config.toml
n_layer = 12
d_model = 384
n_head = 4
n_kv_head = 4
head_dim = 128
d_mlp = 1536
vocab_size = 2048
activation = "tanh_gelu"
norm = "layernorm"
norm_place = "pre"
norm_eps = 1e-06
positions = "learned"
qk_norm = false
attn_scale = 0.0884
bias = "all"
tie_embeddings = true
parallel_block = true
init = "normal"
init_std_qkv = 0.0242
init_std_o = 0.00495
init_std_up = 0.0242
init_std_down = 0.00495
optimizer = "adam_variant"
lr = 0.0014
beta1 = 0.9
weight_decay = 0.14
lr_head = 0.0053
grad_clip = 1.0
warmup_steps = 316
schedule = "wsd"
decay_fraction = 1.0
decay_shape = "linear"
final_lr_fraction = 0.0
batch_tokens = 131072
seq_len = 1024
doc_mask = true
train_tokens = 458700000
steps = 3500
dataset = "wikipedia_en"
MLP neurons of a small language model. Each row is named by its layer, matrix (up: input weights) and neuron, and shows model dimensions 128-319. Each number is 128 + 24 x the weight over its row's rms, rounded and kept within 0 to 255. Numbers have three digits each.
Before each neuron's rows, "fires after" lists the tokens most often just before its 100 highest values on Wikipedia text that the model never trained on.

fires after: "x", "ne", "'", "t", "les", "k"
L7.up440:117116144110101122107116153131147154099164111143110088116088181136109147086077122168100164171121116100117115124133106144170139121075115117175134096161116085100152130136128145151107132138123131084130118120121137105133154133103152146116138159151174126125132100101084153131132139092148102146169128144099124124164094138154096129115145135176119110142096100129141130119117193125152152109176129104102141156127191141130138140141154135124134141109118148142097093137089091128094156091144149096104162129125143165135125097107133075138122168141131128141140166123101145137153117160106117139

fires after: "s", "re", "as", "lu", "ba", "es"
L7.up1056:109098122120105132132122105084118127112103098123155110108116145105138151156132142146108128099102133164104108144123094108107101099088121118154144124135140118144158110139122122132139102118100130128148152147118117132120100169140151116149165137137100107199155121154140151131135133144148135117162109143135135075094145159108163100153187112117164121124146134100129136147079159137145101110113133120134122109146136154160105186147063145075110157125105174114132122117090127152080126111135137107130129168173138106099094131134132102131158113158135108128162125119138106128156152187088129161

fires after: "ro", "re", "y", "e", "dy", "wi"
L7.up1236:132131133147076154143103151110154098133101140144110122152122173125132151124110130106107143075124137132132146151128141158130142120159110118182131107171118097098100163123147150131119124108134121123121130107101124155135118114137119082099097149194096155145120128075141159106119133129130104094140125124139186123143141125148096154115106107118117131177120149143167114156111130139165121143131153105120130154110129151128101187148102135153074145155115127126118102110102130124115115082147160140097136107170138159097081140142132166085145112107107082166145140128127090090124156136094117147

fires after: " he", " also", "y", " ", " He", " to"
L7.up441:093130126152133102162102132116161091136132094167093137075099139105113128126143137120158129131108154116122106105139111128148110128103075151116111110095079114132145123160128167153095110101085114143118212112104100156119110140129124107126165128151113101139163108152137103112121161120136148147152146143139171119138119151139126157150158163112148098070120160156137123116133128149112116130175161153067121151110119185126129147116176129139119122125138129172121143198120093151131126089162130136093142119148155148133109129124138139107126078133174119134100152118103117127166147112093124122

fires after: "d", "at", "ed", "ur", "ak", "art"
L7.up1077:113111088154138093098131139126153102093188137099101098155121163140123103105114133126138108148123158132141141132122164130140125141083131114133113078143149110132121165152150096143100110151130109124156131121125094148125127145151095119106118113145104139114126121124124071162101144144105104128152120095124171152121142110147099113108097115169113120142138115150115151132132139116119138139143169143124116114094156087139148156115078141160101127092113106122105115125079105117101082184124107101118137118093132112147128143160128140134147126134111117133193101178114135153161165156162114103

fires after: "s", "is", "ip", "c", "es", "re"
L7.up586:130119045162107130105133095143125106145137126172109165169132169123136108087130114115120133107118136113162145137114120108125112160102083090103127121154124113173106113180118125151162094088153103129123153128112114134110112157120099144137125093112130150145116127121153145163124115104160115090093140153110174076149141143156131118143176089162174138129088167147123132181120121148148155145139160081122109105129158122126122179147083171142102134157121167123092135154082137114147138050117147087117135097155123102117078146119159122104100121116120140117172134088127107171133120131138113117

fires after: "y", "re", "o", " G", "ang", " g"
L7.up1513:132134174154077151132138106102159095113128151127097149082130101127157104106174155115125167145099121177096121118137106122154133176132064116146148131110128129123113150119127119123135120129120082125128135094103151132144111099112081124135109146122115126126121146053124168102133150136173130108127167094191107121103123124163140123115125114117140142104157135171134111162111120135111092198078134134140152106097131126078156140098161128154120120098111119097147138078107160147107132110118167143136093094148117126126078174124133151101147111111105128155137145138110125103152139134148193171

fires after: "o", "y", "go", " no", "ge", "e"
L7.up1244:123131182165100153121100102102106134145073113095151077122153125141175110145132150117118153112126158148091061120142117176102125138166109101107175150150135137073128102138115151115134104105133136101086152094078126153181126121106132102142124166118176105171168131125149162125083121105150122129100098150131129138140122161100113160132093102125110094155146132120136127168114124134100102138055106131117176135155099138127104159071122129101117148135108159118118109126095128154138123114152106128094158130170159120083079140137133157080146154150118118133128138126143137132141147121111149190

fires after: "-", "–", "–1", "/"
L5.up852:110108123134093117130125141121167130144153107158114129144150103148123111126146117123144141114133156111178106139145110182141118142143133112138199155117141128087132117130117153123146149141090169108119143105137110120112119130149140096112116166137168125127167117103129157121146151160149167117093189176154129092152173145144133088181116165169171121104138164151081096148126141132120151112112087168126126145140138139116096175119154109129098122170145132134085112133139116134104136139165143115094113150141108138130119120099148145167148088123109146119157097105132139143139085155108106097

fires after: "s", ")", "es", "as", "vo", "ley"
L7.up40:102141142174126116163122183133139134092141124130113149126116123116160139121123102106137140113135129114103126131117091133116112135087135111083106146109153119122191115169117140121157117135109133143108156150109143143128146135139093112173118154139066103122153131112085121112145114136124116130165118155128161079129139149132163149146173125147155097073160161135112109166118126154175136151127154139091169098150186168119102117106140109107101116156125153121114100171159106161091124155114128086083129136179164089120107115141100144132162166135141095139112156059101100116146111155142144156

fires after: " to", " ", " d", " was", " could", " can"
L7.up1401:077145146137159147137113088154108116127131097118125094057125122073118125092142125147157157110131124114116143089140157125140131109088113117099138107116150099157141128128132164118117145091122102113161142122152109135124115175137138127088128123133116121121154082149155117122131160159127128114133154159144149129140154133150105086147185120120139135104111133142152156163094106140097115141161134133056108131100138156111116137137120166128137152123110173125064085187139114106152143099108147151100172118136164125098106150110118117088166096124153150129122120128112106120142163130105119131

fires after: "-", "n", " f", "–"
L4.up615:122125191143134103137158114131130109142094060119134148123167137074115144118150138098150159125120158142101155168148127112139090128104157088167196121136127109098138159126138145116158102145104130103120117154145102155127080124155107110077116129143165090169165145135150138120130155135162149114102162148133132122121159153120104114130091122145177105104098145130121092115118137149151132111132105125107138165172144126108133127112139117169115088165105109114089134136103123090164141126098147146131143119199157113142134115121137074125140113120149154144168147113140137109134082133137153153

fires after: " |", " to", " not", " could", "ver"
L7.up705:074151107152115161143078145126110106100097109135157128122135092093154137142086164122128121148091188102106116166109117152170111145108162145087130108100137103147124160111115194149076150119095126182144179135109107127179118130140134083132147145148170170158147096143108112074132147126107142117107138151127129124137118103128095121147126163141110124122108142166101135136094155127122143134202137136076153148132135186089092140122138104118124107104115145149095104185107118146094129129133154150089161141109162136117142151117120111101091124140130140151101159115107101120156152126157144163